MLP neurons of a small language model. Each row is named by its layer, matrix (gate and up: input weights; down: output weights) and neuron, and shows model dimensions 0-255. Each number is 500 + 40 x the weight over its row's rms, rounded and kept within 0 to 999. Numbers have three digits each. A neuron's up and down rows have the sign that makes its largest values positive.
After each neuron's rows, "fires before" lists the tokens most often just after its 100 highest values on Wikipedia text that the model never trained on.

L10.gate213:440477490501523494473582513418528472497550536463536535494543489466533473489546507508520524564498492450498468471487545477518532445430520567522471526508498519470539603485493454520395532514438574520492579519525476549453565462606446528531476474572560545510468503505470463495477514515537506479453559556503486457459516571522472538546488424437468505389548458535520516473596460490493445483483508418533506524537491564503555564442519507575481503429494495537470535465547590597514470529536460522526478452545556531465435470534527545469459553584459524472483524491548499530533484560497514467529539508501493544490452526463440485477428460445510518529498562498479522520528504515520522583521545443526440520424531512505475517482531551543490542482464488515481579516475499481510471535502495
L10.up213:429465461503470529478553519458525517474517518442551525520568488476539516511485525467488535550494465446437469465516546472524498455479546554501434533490519474497591589486486438482398561537510533500551495576529468472485533428633465507528488476575467616468478494506472515482518485495522578486428565496441471454454464583569471531554492465446456506411537481460533521494538475537481417517496464428514525530525477524482531473473534517544525499495499464450460531471522567575525482509577484539494459449530522502525439513505520573536453542595472516482470559541509471516564486537475512492564532502506472515542399548485520506492500414459445467538515530511498526503561512470449547550489587476490482496459532487514459523476504539497481485496503490498470601489512482511518504571515501
L10.down213:490450470544458496501515527547552525501439473448435542416538520498506450511477506403458496552521556473494487568532490526481494482497483506423497499414568495454488531490534543469455549468552488473510505496548452527503469504527530506486485442474451524478498479534486499486503487525479555490514525531528457490469534589491526484482506482535557428534519437465488512513545526524528588517484480470524491469524534513530535469516564551513480486460509515473513518539505467504476512498558496533469464448514465472510504506493501523515498528571519556568458428496554508508561473546505532478456534541529532477443445411542794509516464542541465467524496547489452535503529538507495532491508468504504507506540481521450474507343569500509472548490515467479522503542501457470512536510532497
fires before: "\n"

L20.gate197:450469542520453461513510496476514495489488480545425437585527464481448486530551444556523490430473515537471511499470508540472502486446501555528497530476477421577540509601544430528491491457525556475500484509458483500494522495535448541527534490580459522455481461515462498473500477489532540535453500535504512476432535521551508524567534510482371482456497547485523482524550477468502484569536478434481454536464478493522578429544481538556538471430496517488486512460462607548466473549495499495459473512428486520508450497450510468494477541483491501440524473554510492572503498465603534412531481574548430478520514543470509497506545456511488529484492549501524493509539443507597535580462523512570487452531462475463430506563548481575506515477583511502498578408449496528421459503502506
L20.up197:486439518542560502475483527487507430485528568432496474462527504482538511530497456453517463521508505437457502574506498492529461468530482521494526504499516466575495525533583521486540473530521513419438587522447507457470512530576470605587490471535501541544521479503477510442484520543483452488468535542472471427448519516524472540458528475568470496482484489543505531451609508569504555544503468484528465491530497486495527504474468542486486540476435469559483510443470496526506442599543552523518437494509560579505484478562466496455466493528438502510528471501514504472502512594446500480515492487500503431424515522538517579543492476497527474546518551515441527500562427480515535464506531486510458475459490568544448401521514490509565440463508351519466560458567481497573464453561513
L20.down197:518565489505511529559439427467501488510564465467548494475485516492406494472429481505474530469460493539543538480443476563515571489437481490519499495505532481462513496498483521444561522516508599580523514426565465515520561478461528464468509592488519463485517511496512494506527502468452460502522541471525532544480471497482491511503481497436549493475522522527545496546475537469512447608489494538507460470484534480527464499503507474479459543516479490542436480501472437452542546527516493543497538567493412476499507511437464501498598502448525506454464522462493482500486449536583494529432500471538510507522458482516269480535486485511574463447483466485531434501482488516572505525519545446486431529482479469456503476457546537533450497522525528511526487467496407498452627488560474
fires before: "\n"

L20.gate595:526552510475581564489490513438579555483453511500509578567520550544514456528450479546469439571476481487443520517463447446494425482470562496486565480443519429533575493524538448469463473506447549504491504446486489496459563574483488549476553440476485492574545481507486564465434438471453494486553430566450540407421522476497431495513513501501531499484572461488454447508544477618528578517522486453437525508569505518566459480566506486465527530518493497521556507525458486488495473545499510545480450456495501530554530532482480505398487519528481546551520462421485540453487516491506502468489518484489443462493494465557563540502494524519444476546557514441528463527530495486545532495502454511491526488454492466495461481559483542474453479538483543511504446417557450479532523559511418
L20.up595:468508459452542537457447504545635512413502501479512454514502495528535556501456487527497543471514521462456509467537471533499536508542448533468480513499483559478542514516458457516521474531511432506517444499485472549510535492437544528540416466476526513500544495503561492497571483513479472491470544510522510466361471449520474504518519476548496517566526494477486508529451549535542454455515485511482524479573564493479638439500545467404438531427466545537496491447475526475507500535464462415508549568524521547503532546410430504482555510547605527541511479522460540434469507508493446504500466517477471484524468500479558563511539452477589419456507514480488471501494536497471524400462495498432465528446517463510514524482456516509574539461521574461588485491507488531475534537560508
L20.down595:445470548499478473519549526486481505573469473515496523528477500506476468442494489470532463571595530639473509530460564473529516508487484523495459495475548483548574525507537447549489492544532538430478504472535479513489492482518473500490480508485521475453477451509551490475400526455503507483490473446603512582490475527447508525556510524545526479494461481526509550527477558543391541451486523431490485516522550587473449474485554474531446515536506518505491467467516477511517539490482508570472479460561491495555529514453572483512507463550549456501508510457508523511555522477471483469484600518514515521502587517521749450446471499506543501559472515430567495462466488497523461508496463525519479515512446542473565527503544546521473567479512493495511507502530478470444525460525480
fires before: "s", " of", ":"

L5.gate520:472471486453510515592454393441541539459428457463486564527562420572561496495480493465477519494477488454420464473452529491491505538474537529562451487526531524404436527485472512507557515456436522511538519509533482522518507477499499468376479463505498463527525550477556492533510588483507398515498507582437491461481545486568551441462493494512521502492436593539569511466481485473546514490519439467470548482538472530447496483512562493556536548490518442523492501566474574501515443481439467521464543577511496516480466506467521439550490538488553480521482406513439434500514494564498474544540518532530534458481461465493517507466506485494592503508491562484527560496548496544492498500508435554469493502476475486452440490493547529458556516529439488480481428542413491435473511520447508
L5.up520:464426459477476563520459457545517522533457502508519502534513409493464478496436564481484557530480503483469481530503542418438507461507461464566598572472484533438503493403518489548483454513485486505506501540499493515501521515485492574462549464488470522465504582472520460461467516528529459560507524548440489564478514580592521430506534423535502498442498543470568545456496473453531495495482523490563579502425523461504488428507527493517492509413553492462451513449460411494567457534509505502496566537446607533514473503464484512559563527486512523582484557529448498519496534557477472470530562530441522473540478472475470556504516533497476545453459557493496473547523576465543523484549477460475511474460476492444525486535528446583453523522543448480518453513469460429536484471436552
L5.down520:420507458491484501525537477534518553510524561503478471484561476508537450466424565484534517526542549505476519501467470452511530473488444547513472503457553456398515547451553529530438527487497521520504486469588488516497499459610476558443566487462424475410549602503469517497507489540431396592534509554494453483487552467445478479504573495435482490486534543458507470452522508524524488449594504527489590446480550460460487482459501388540518509450450582538468508510485528471556461491540537497522512562439494569511550462447438490473502512522519568480524519488499551557523449511488459463443538554478508461502499502501522515457511493490506518455493532515515474556532483507513486432528458534481456565444525497441476551459538487521519513555538491400519501445545500434498479496524468
fires before: " |", ":", "s", "ing", "kin", "na"

L20.gate196:468549532452492460529429486467504449506500468547523491478516520463514498478462474489491485511502498514524523458475520475478532531508474534504477508466524527401525461479532547458485519497485467504506499565503463555520545511556482491487537457506500485493484478553409563483484479538495433486470436489576558530466504479530514540488496514522463524488507457474540536499502535533561521455423480445481535433474533545582386472561598447437480468465491542469528521521402561451428454522461497469466444554500613503554512497482587454478500537479537510523491497489459599446541511501482558445559438507572422474483447417406420475530514515502490493536421485544451479450526503469485506539543428507467516509484596510456391449479442513529484512484444475498515484497525471434505555489526503
L20.up196:513472471517430444469535534433456482456534485483512475494506494479520514486448464501529475543538433478523534568558464441478528510468411493499513519515488480438530503516518468444471426508492496499508503471484516564464491490523425535463499494510463533511543462561492469543441480520567490502462496502556462479501443582570525476465478529525507470528425577480610534492419547539511356476455501432530467521474560546506555477490468479525502491506507424478431507552516535566460457534569495410482439546451530524530505492493448504536505494555501518555511507533486516512444403497446499443497486473536429498548527451469554550594558459519535519517430506487540481502575483458551452450496546486496476434489445500452505466466526514407493518454429565537462519440539522485513506463486526
L20.down196:405519441528538524530484475513506575521512510475507507534428495525577494460509488549501532488423498575467445505488561439515531490515512490517552531474518528613462494462519433565489460500447491478456515519503491529487479502481498469432428507441495498558564571526494539529526507470510462533470501433435541525460447518517506553488583576420514492560532565538445521529570488508561555522501559444509550481505525480506494594449493479476500564466494481494484493511484479491438577520419539504455488468550534459473519543523491482516443548483501466477468586452574535535468437541448499502512514564381489468496560508506522536468420515465525523534513469441536523515442474506511499515452424508575529503495516517407495520535547567482492467540542470453487472557462526460458547518538558
fires before: " |", ":", "s", "0"

L3.gate604:534496554474501418503502465574538439566507534418544448437504473484463463468511495612453553529506517463493494523479499462488482508480518503464537439496451504527495538533570479495522461543513502514536462497525479543436479574511473496501548529499444504540487469450501522572605427495496526486524537488478580476448457490560577483551451494450492569547531502449452515522464531454492536513485529466505467415497557573457569483529574530457504572512429502493564520467425542452486527453457470477521502538586548490574536551549545529446498519474524532529499526476491554551516476474470535497452422544553516514531504507446444499448460542483464522498517510432470501457481509432428475566538517479517468470544525537475542471422553455463507419501434512506551500511492549535546542506553451
L3.up604:511420550455526422516517557496518472494514495472497452490450476490440472432583478492546500542532525524478524502484558446496504491468492502531501439489454534430451439555566436494475493507594523531569513450520463495524507453486481507426534509545476495543553438526463459481489366527490467503532566532488512608532466544484542517507384454544514581529469519513520437495461502483537527485506474545484502511555487481451449437527491541478491551504504465469584542488450465453497515431539506516528475488547539552574450534485501516463505438508518461426480537473553493479484505519540530533545530488571470464505501517556499494532482474439444430482446523493494615539495507401488481491505483485485552509570523511509466418460555434478493482390522546487525504507530487536480531464454529
L3.down604:425459517507474448509609526489511511548453526486502483458495421476489459500484480498517502498508475529488519475462508495514469464483501450570566516542513492508504478503430491456506497526613478514473553497528483584544506496538495524520486516478499445483524521556500468506459449448503482437508591522536483530570520546477483611447421456526467482461552543525520406564457569499495462488502442565480536563489458458457453523480453421483499511447484469496575525519487448455506381404495563555580542463528541493536409479457452515525585503499480418431470519483489489493494502517494467531538508533495533509511482520501449540565543492510469550489497440496502545484483495506500455469606454510538529566470489538472484445500422503442472549462497468440492505445464514454442552469460495
fires before: " of", "==", " by", " |", "s"

L20.gate253:483479515492481490534495534552526525544554566530473468523551457530466581469467533452516553532563461556492489457522549554513477508470545583504494510497555444514589547462538429508477482437500520505538496538430455473410529509546481539551505481544465511557487506539435480459516493520560449493448495492492535511463503546515524530517632454481461463463504464480547505498525535560501534463557554475479586502550576541507548401475461565412522519522519485533544505455539507487501413452505562476442457443439467559524516519475529497451559455610471481512507485496487550557476479590464538447571500448553484539477453548506530533488535489484422470502469498418428482461496500468477523535504477515517563532519443492566448524508535534509517533524569451507511533472509520499500452524502504
L20.up253:482457526524488469427498577440524434507507529485501491494576457557526545516481566455529538502488465501487500538494495487443543496473474478460566462456479474482526577442541499483512486469467567478517505446477515471510497454568471562531463504495523569545556524557484473441495447578542471515514482543442546462508501557511493504532513417450423458476436517489565515427565440471538467457520567494496481495479528506456592486467522510554576498553489479503484506571505544490553458515509393576446510473449522542485389542510513505517494542566535517489526487450556531496518506522453512474488433501537479492435465436496514512528524482551488515493495520522426539521507471491622465557448504460466484489564538521524515454494492460447443503445486465544498607501425500444485472578492440
L20.down253:453519490506464501485487462525465502532580484499511521489409494449481520494492477505492503514570528471513492478480535533515519500470477466502448520492517507460528464502489532383587549530468429510498499545471484494536493549439551472478525535471467506517459500513521530548515508497489472502496505455535519495520534464540495564488533517556518546538515496477464493518479568479509528466469492456555557529542502439515497510468476466475490464526559557500490547498450502498484484510465491473454543499552502524480546463528464552518514414488487503531453485504461558520476545516498513529524544538492528492481548544537164542515470514413470433431514486521478488499457487507445454451489480479530561488437464490528524494588542439527568511530505460461523457512547485505520554492522478
fires before: "\n"

L10.gate256:500433531541506513505437408521396450497480488545516484514503410503421448499444501488561504514479587509489520482494531517492499518536519517543492490546452507500516519552543501505444532561487527511475603530494521481551500485449508517479511524497503566444577488593490453514521554461514448493519524523511456541413472458471486504556458537517543455502488493480579472540553458444538471563470536532476486536429524418410522520517521494373443554600500455428465456476502545449558526492474505492447514483499529504526501452532549507497508446521388424545488486530510464524498506520534562521465488537513516493578572512539482539453444528497455427477446445435483515434498534518523508456476530504436465470499528442441511481551494545510506512519462487505444559538478458530554508473492473
L10.up256:527547475486500481443475496545547494481501570531443525404466465529557517482490554462510518466521559447459510461432469499512468490485547588509504498543470575475474493426568498448449543522586464514494479547498591504521504451520476447571452597469536497452550565496561527544481547501557532574495515535463521517431526399499502511550511492467515485435556427469521431503493462525463562465538524510485480535437483437514594486545519445524429475527472488516542487453512586538447484508525521534543562585443527550526563442491485526491547504526514522560484508478462564545464469501487483473477535519483504458553479518483486510549455512446418434497477453543426513505558496539530499468550469539457509480544516512513494530435463442515499480525523496529453480572493495538551542437458483
L10.down256:476490464537447493532505654473490532535540481550492483564463476507556480467452515504509545477505473528485595495573501516530471464527537469495537531494499527516506530496488478569585449487502416519509519514507538488432458506522516544599527496452466496490522463581492473501518474463497525468506534465518513528453510545523491502552510518478551545542526489482541443466487539559445632511462512485487484456467488511560516511546508511440530454517446457496476527616492517469469554523538464512543506534460548505601486453531402505463538510546574510527533558453528463494476516534518518473418499480527479455455468540428502484534514581513510473546455482571561463462507494467541565498515412531518434509448455444459520515541506516546459606535438522433490509439476517472554490463485533
fires before: ",", ".", " ", " and", " in"

L10.gate160:487502556492414486476524558439501484485440610521521512552493452467547547548441536483509562542509534478479516551573526488509436550453468552504497496552460516476553528531544497484477517399525519533460421489386507464516490431542474550527483516517437567492519484517473506412544494537584533518510443520414439489475524527524572568566500451451512508477529428529577489523510470510476522510500470478491483521511531517502617541465543540424456501468485485495507491477513499521528448501543549559424501469490516513490432546569540415483483502543480495498524439539534484480509558503491478529555475493543506461538529502468467538434490441536461499484469492462494509502489505506546465584463542435578506516499501571480479517497527600506479477463467510531542623487468501512557525499469512
L10.up160:506463512467413522460468524469482440430498559539488497510583482502550565555511503471519541478510489517525452544528490505550459440469535466505531419530548478519545564551531531454482473420488510486500476434480512465445491467595512510533534482481429492525540527610509487465514437535509518518475535509494413463465413551553537531540469442519470503459578454522570528492528487508471557536600520517508510539462510510415511503483512534514465456436499476499483554539567557537474452494472541577452501558484529548437492486447563469406437488598482516486551484562533539526477496548460539532503552455586548539503476514495451539455444424481503538534460496446452527518551457508504501560507520530553490567508490523504476494524464529506460476481496495569502514482428508495569540541515507
L10.down160:434522497568522576510525529543529443499420547465506492529518513446495509601480482503500497559544529501473478402508453496474532472548508490496464520524531510533488528487505508561459518482470555547536449511501528412542457517517465546525482462564536479525457520554567420433496466481438490512506466411493474495479482500496450477522438498463485511448460499459532525535450445455537437604433533443478488460436473560577487482496510529542466530486538459523511513482501498517404466480507520532462514488482537469501513502427445520513466559570451493529499509498537456531529483540469478586509436508492481477496478424497678484516505477542489511526539397500422427561528489474462494527456489498505509515498471478521524483545524446493471542527570422514468471498467592466515507564471468
fires before: "\n"

L7.gate389:518486512537529487574545477568489544459491440472464464521438540511517434424446468487516459462482528480520485502495455527507433511469504488510490531452534456471503526492495475534502564504459538469580475436499492518521568539499466572472455494550526506477586414528514420500526575502479502572459500534449512512573483484517463516560526473549389476537579523462541455539547497494555526505473533569450491462439548430497560602456490564519515475506519488590508555477492504571453480518465591474517491562503582499471514556484468477529455571531507573469476507522510455564507546438509529474556490464448514552518464526546461544554536562497408554551467514460476482522481493470525502568552585508581544480503522460497519588500475489502504519515498474510474502492525502485516461467530448
L7.up389:462499462545531430525549538528551542530461501515475454495489530544535445454455517515461473537501519520538497507469513502502476478479493503485524531510497497448496523493481564615497427522485506573573478481488437460487421479476535483507488448498524472556522526463540497449500466591471520577530445505460615436504546475499520518559517580528546517544488504548463476417500550540549463488459491469449438451571511485509462473503465476502438481523458520484560586419434529405467549504551540462502501519522452420452492584464520545454489472572503537445522493493528482497515501508487481467496519477480489573526504482416527509496509470509486386493500553503581544536455503600539519492442491473492526499511531455489474514474538500527445495572526521530461540599421421495476544474515525
L7.down389:589546534507427558460582468509466518483453435569516497522469531479478530466507555463527530486534465533517519517500528504467472510552503496544440503530471485609471510508531539371492596550501499452449495492542499495493439590518480453508518526458425526492520454543462522494524501478541440488421519425492436541594509468513511488511541501479428557466480534465519495454472524553499429471502548437660488505456484522454421530499539541503539468495548528476498450561544525584532450438496572457507517492481498492548514541508527467445522439430500446492524510523531521475514503480494442503585474488494534505523501484535539542516504548505541462527514544515457532461451502500493479489451532505502584547447506432521494515478422534535597450521466461508533506507505483532465471532479500
fires before: " |", " \"", " USA"

L20.gate386:437539568553438515597499558547609508563489493562490415469466461525450443471500453509466518521479544495485433576526540453533484496459488503499493537499480559506466491501590451497478541509514440466416523437491519459465542480586450511440519546498527552466508484502502435476558494541498500511500488529547487485559505445471480497461473478467500469412493408494528419484484474480608523447556519495436498475560481497579509540528497485524486516415501562504432582381488497446564484499534514505460421465498562506542490513572505498533497491489513490454457471508539504479525439540496513513521482521434420489495515527505473547497462500484543562495533452478507561460484483457524492501510517513557476545493443488507542530558507496522444459540458427559426540494508496533485523437474528
L20.up386:439515549482516493507476482591496539549526458540550526403460477492536537464504501486510450554465476449494517450466468483509454480504525530431410492532496504499511491522431473454443503479516544500503462470494519501543460474536479523447512490506482460490610505569571514529477495474533512438552467473527504460551531588530462403504502539416517508540504513480539550589473556549503542416498486465399451459461463491524511465517473572467466437519465492469571544437496436519471459478471497555473513508504515532492458516483497532475509483443493463436467511527517493511500482522495533578494452454514456522496515531549443635496522556576577506511542515505488521473466488488477476533565532517549540563424578506484507477545473499487504493539403449436464483507570515509453520412564528
L20.down386:536533452446507558572422540493459462452480564522558463497477456482507533491521474474509492466528487598415505573602430492519517488462578542511506446482450442552460522485563468579564457505502473526491465517494486519439502471482590540491522455512476468533495489463515531517529491544458511536481480475480442518444541493581497561505542479437510496517464522419531420466465592582533459604524519506539497506536416533526440488530468482527518535519502506466428499412488499531522484505503533490453497512476467413546447509497526523508537444567524501511487488500529490528490503476429505544567488447518464508502431518538641511532490493476479517543457520483551543533497480419457452501549499515508464509480538502545476504591464528481475528502461537518603504510516499524517550514496443
fires before: "-", "\n", "s"

L19.gate77:410503485541505473516530493507563491503422490484496485511449521521415443482508486497549512520542554489555492499562504423517466476534425499541488540536418466571486548490524503550484532424584487465486503406521540438511539515524473526439531428441532451488469475484498452472445469531482504405517476598467526484486487480460426463496522410512496563488437554474484464480539455492536526520510464485496495483523555481489477570557554554543528479557526553449390512444473501492467453560496546509494470487538560475476494457464484528454540525453467509455506444484485466461525492516474565577465514506472396460536429432515489557529453526434454494520488494529437520478520487463520531549516502473516468505464518547521542454495453486497473510544450463518508464442555475383502465512442556
L19.up77:562464478588467519508551512517493492455443426513499453574484441504467468534499520491563493624516491495535467551484451516510467472511430577460502456529549460483533481569548532579495530494548527486450472471505553413487486534492547446440489423482481434512513526489458508560512581465506575430533449469492532548506488479502502513540562516513576502524441560483519516559501476489482523560507493512402532482439472406494447505507418494513469479488489485487449512472466556468447465498458479567458483434552501488499488499446538536531521543513480482531451496547470536466450522444568535509566470518494525500411378538461529484453493533548512515492507497512526474527523479491520565559563529498522535571488518525484476497496532508538438598572469573438480516502469472510479488532511453
L19.down77:551485494488466505495485585551492515470516499450529471512445481492503541520485520550561473491493525464499532478486451510463518487494432502523495480439453520498542426527482504776459456440576458546531481464575567473506584483533460521497527473517547525496532518485522468440466527591513566433491471530495526489502504472482455480528537460549515569513519506480485496439473493474592501476476485481538532421436499462474526489491480485504563525485464531497537496540509532470483484430465547512560496462545471549476528485486534429611482537527521532516453509575532479467508500497511496447584499502460488564462491501543640518543497527498458506458505497496541576525491456538469514479490461508528503497454483527498480504457493497556542534528499511427492490504536517487461510546499493
fires before: "-", "5", "\n", " The"

L10.gate42:485467480515452488449529495426501495492440524491549524532551437507441447559489468522508585502463489504474418510490511493515491463505499498464462499458551458493505532512605489516485469466536501535480488543516524495511529501606488496583499506515499561445453514566458484451522525492507499525457543561455498530488502546561488564476541385433487526485513472486514562473529447536517438554565514432480486454534516503497553504490446526504575502521509446527522560558521590533488465469519492541482508520458477517418557483461515519482465451564464543534481434563466544518480490541478500485615519480522531510544452539499463501527510487501453500524459533418467586453546504451524555555517527515478477504516512521549398442475560581563498462569556542518526560494572529518560436538423517
L10.up42:440513465535501553496464541443540474515530549521554504515547446511543463509488485514513522418515451505471469580534482460483476474445483563483481516539498449509607514436520505500491556497472522519530452470424490486415539444523458514581496495500499533531474458560447484401534503557535484537496488495445502504514472525444474489516509443467416447507509438476576473446548416513488503524408515430511444497551534518495573526437541558447532524463498559514518490513552537514530545472546516530449400524506513531459539567444554489516429501556476487493545447577568479464493570503455474593594522475532431462472500489582497513519432417512442535563482537527466495421519504481531444526502524496528494489513504540538457498531519484521521469473481476488455546498463489501426490516502479
L10.down42:480504577478532504504548461462490493528440484472488509497629537486480541552469492462537547473504487490512405463455515452461461461482546528480569573492464492539535511522479543557475502489543539506547514521536538545546500495472502469586527463466526562550504489487549465561386483486507450527519492527535459477482520479504528520484543443441532488519529492567591532427561557465509507523564486488484484532504537515469517526534482488487527517473518445560530485528549527486490488490487568474531513431549488504485488542462541469505420527516511497484531509457542453521512478477491508528486523564525518452503460449493747497540562497504438470586529442543481570525479558484546490461506466503545497457463466502541547461475506469545556472502507517473452529565493500438479451521476440
fires before: "\n"

L16.gate582:522574424545433548527523454519455496449530536487451479456503450489494473466548476500435487480492539498493543494526483524484489550509530481453394519551494498467538523512562513422361481524520456468498457574476495467536513498530456444572482492524487520468482472571521455462507515544496430569526531490527557500500546585470545496503466456532562532483503520500606512481496500482532483499509457534516522527522516469501554488484491497405554492505478445505513506476494512501444483529538509484524490457453480530505512559579473562551526528581484491516525545457475493556530523521525494552505465482492467458514462520517525519546547509577521572409601514553448516450490410477535440408576442535440486442488463467489471524537560490461564571514519403487500548566499487548508551489491539
L16.up582:424560486578425472525471510576456459430481509473487499519558506582527547542493481528451501452506480524499539462520576511472489495504555511581504466501538539500523513504549514601480478567410424500518453543431466558467523483506503448499519504511467500444465466443508501484530455526523511546561440466491578469495488517472514591488454490514542479521478470489574466542498462580405545562501568515484562517438478481517509484526460543432582474542504518572543427446505532589536563505535530488546513492486557504552566481505549487491523442513507528522521485510481495458502472550455463523487542457508499516548506569511516573429509513527491537496511522502525511436529487522614525464545456477478568519558501522474407572497490541538536470470492519479539488525523514530522558422470490
L16.down582:533514487565463526484521468526541548450592595506490528519497460434498516533423476556517512496511549513490560495527452500571555510565486505530505565554527490527559484548548501442444516489576507463427583558537524527519525510541508409536481494509524544489447547564518481505586496472510406485542522413561469436468477533440489489503481469510609540551488486511461537457530555535566580534528540482447517460508576465454502531499461529499478503502434510509543482524458538483429423486553493471488540568471487435450517482552538491503498458574531467490545545516490498477505510488507527519465517471566472469557482481523611533549496583575468492520486493525488479401538497527536492525508489538476536488494489461522441523519500499467518507537511437481419447488497531519440466493470562
fires before: ".", ",", " of", "s", " in"

L10.gate461:530486501525484479469494513496496462524478495511461599536534464481524532580454513485477485507445536483493439552517506465494519462450561507475497523489481434544560519533560451483502563527416465509545493493521466432542579600536477518514504496461517530438490504526500493395421479539551592551493481496475531473505562550519508546519477478437465455493541484510575528505594445584576497497431486485467530469539500484503601479515456565454534476521483518604571476536569558454501452541476486534494526464469460516493525612407533475462478561504538481583460562495576533529524497560494518468522493473553498521476454475478565578477549480483562525537482515495412551505528511468465517501453514506530504483473539542502461514476542546467501528520520455500506543452501525522542474545508551
L10.up461:501482503514555511424482504464506490571463512460413488579573471559512520469466482468483501528482489483408497525519468427493485455474530464534445564530482469489519552464536490492546519419480560499428502546486491489479518469590470513473442528595503546584515478493536503400566473523525493496439516512436499536451526486502501458495491518513469455432492508561490523464519407510565476497552472386461528464469525555494570484447476530423550503481523513562433520470484515480514491477529559549449499537436497501484481456451576557443397497520438544521508521445488544503506496567511529467561471488504538580518530523480510461424436447503452518496479547460520507519566522532524483504460486506524506515476512555502520516471492603570448528502566427510530559490488454466504491526459472
L10.down461:476511489537518529481502557478474461465479523538504541503488547542482451521541526518537507511505486500541499505481517465487533503562457561455534461487528486534490499538485494532511472474504457482586465505512492500544511477532459548525496534445518449463512519521466516467505504476506585532517419464543539484483424512593517490487532550492507532511436466446489513467552527543544520416451501516492516496501415512463481546516541469545459484472536469535543515475479547455502490573485467441506508491517521513528502473525504437529546569552535472489518476506542498510498560521483532459517506523513487468479446438520850496522505473475493566459527510519506513493569486494457467553501498526481470508524491487474436449450503490483493534467466467469509520580496564469480453496527539
fires before: "\n", " "

L8.gate19:481484466471450487419556506485495516506474475472537520488490480486515537543478488538512518440606451445503465548494495530510473513522507531543464518517480480574546504579446472477542501555525459414519454509483484508512488501517552514482484547568513548510465498501452499518537581497505515546440516422563448565555477433483454493497500439490447467465547465551511448494484492500413443410529454550463512572493499467590490576493520564522581451542486484480470469501492584507513470480512553543451504521480485509495496505613485430492545588471472444381559453524526445521504504445488464436510465516487493501423533507461496496474515448538543542490492467563430433440519496500565494576479501478501491544461512505479513516473437476551515448485460578552490428480577560504477506523497520
L8.up19:492553515485455519479567513569501519496532459493581484453485499399498509490491510425446493559493513454498466457528534506507528533494457503498522498472470522487594565470558481495529451438441551441568384400478466471480507547491487468443493484478506495531499492562540429489490563592490515537450446485553531555503494493529428522476505485508473496537530491470572454502479508493502548503526450530373497462442473527532558536511486493446505540578531497481530472459517481519506496490518548474483503488470462511516546545475544534525511485508483468547485495475492583500498459503600458471520550455464468499554541512591488531460575520479552487551473491534514433548494475447507578454482518544581552453440554458423497495498467521435490522537455453509525414497595493480454576517500528
L8.down19:501506504488515469536489535508451585473494566458531507517533416569474464510508501455537532469450539518579496515479462503419483509439515518487522524496423465412549484502482504589531473485481423448552498485459536479519493483507467525554414437529576494478520522413468485502514468502525467501520515524508472453467554440501550564458481517505488506541503463497448492500529444487562469459554448450487462473508522506448499503456520472503514463449543437507460472520486488434463461475514433496496488456516488444478434481439498528514500531518474480500581480515557452539497499495454473627488609559500413481503471523512495506551483501452449515533474500521504479508487507507499435505536450548502514428537430507592587485507551436578499569516395572519508537407529489562459464505543559
fires before: "\n", " He", " The", " ", "ha"

L8.gate603:472484441484435525544527497484517464524438484490499521532486538437446383464461473470506536475519482561480493554478522547476479390496457492589460500564471486499454509434556534515462503459510485492504573532501507502478523545508449508480526576419514535505552519473533499483467556524451483569445531523520588483568517458516453474494583539464545532521568461459492483511541454550565476462551521582525506475526536468505517488456464442482546494547466421507450457517499581521474433552455483431526505437428487555553502512449455474468498425517479567572446471471526512513511452461466530515565538513480592434499494504484522446411542509425479466511516493574505503520520494558472505487463448502474560515551442495540473485522505481493474442550529483525560473465551496450440492479470460
L8.up603:430427519525540500471537590514573561564467425531489501464503509559483439479434428447505525480499460511553527466568495489483535456486524504503502509511496536406520553521508560483521508488508545619518518534517518447503417518524480439444540531467475519540509555432543492527503553585467457508529501479451525519434491493470528454525463458530513509482487503580555440463437488552541497492518470443566554452531485512434420493464531465564495519489469487518557490539449446534438514546498588419431465558482498495523491528469480495513533448487469481476452448582514544470561474535535448446506507475471464519445464583510497564454519508497478532501520519541488491512470463555614544529520592458489517530467462536516559470494489467470482474529503487454499516479430514453451531518448513
L8.down603:488469583542479485467539482456491527550451451524516488443457547563560482446444469456572440491491487522466505502514460477488480474505546434471498509452531490536505564569549563545532561448490500498475519505529506513481473501513452499445544497406490549502571515483517433502431501575502449519456527446454497494535577459448500511522515598461550466471494507514584483507548482459493520420439472537484519435495545477467476492441504494530510531483490513559522485406482475487498472491470553526456534543440475483512491589528502444462489512519544500488528452561501518580541496499489378551536592482498545483498483508454501575491518495431478499426568523498482525512559478519580505579536454390546501532513503499510483431478506555499508502441505526489495433471421555539519560549519532
fires before: " |", " \""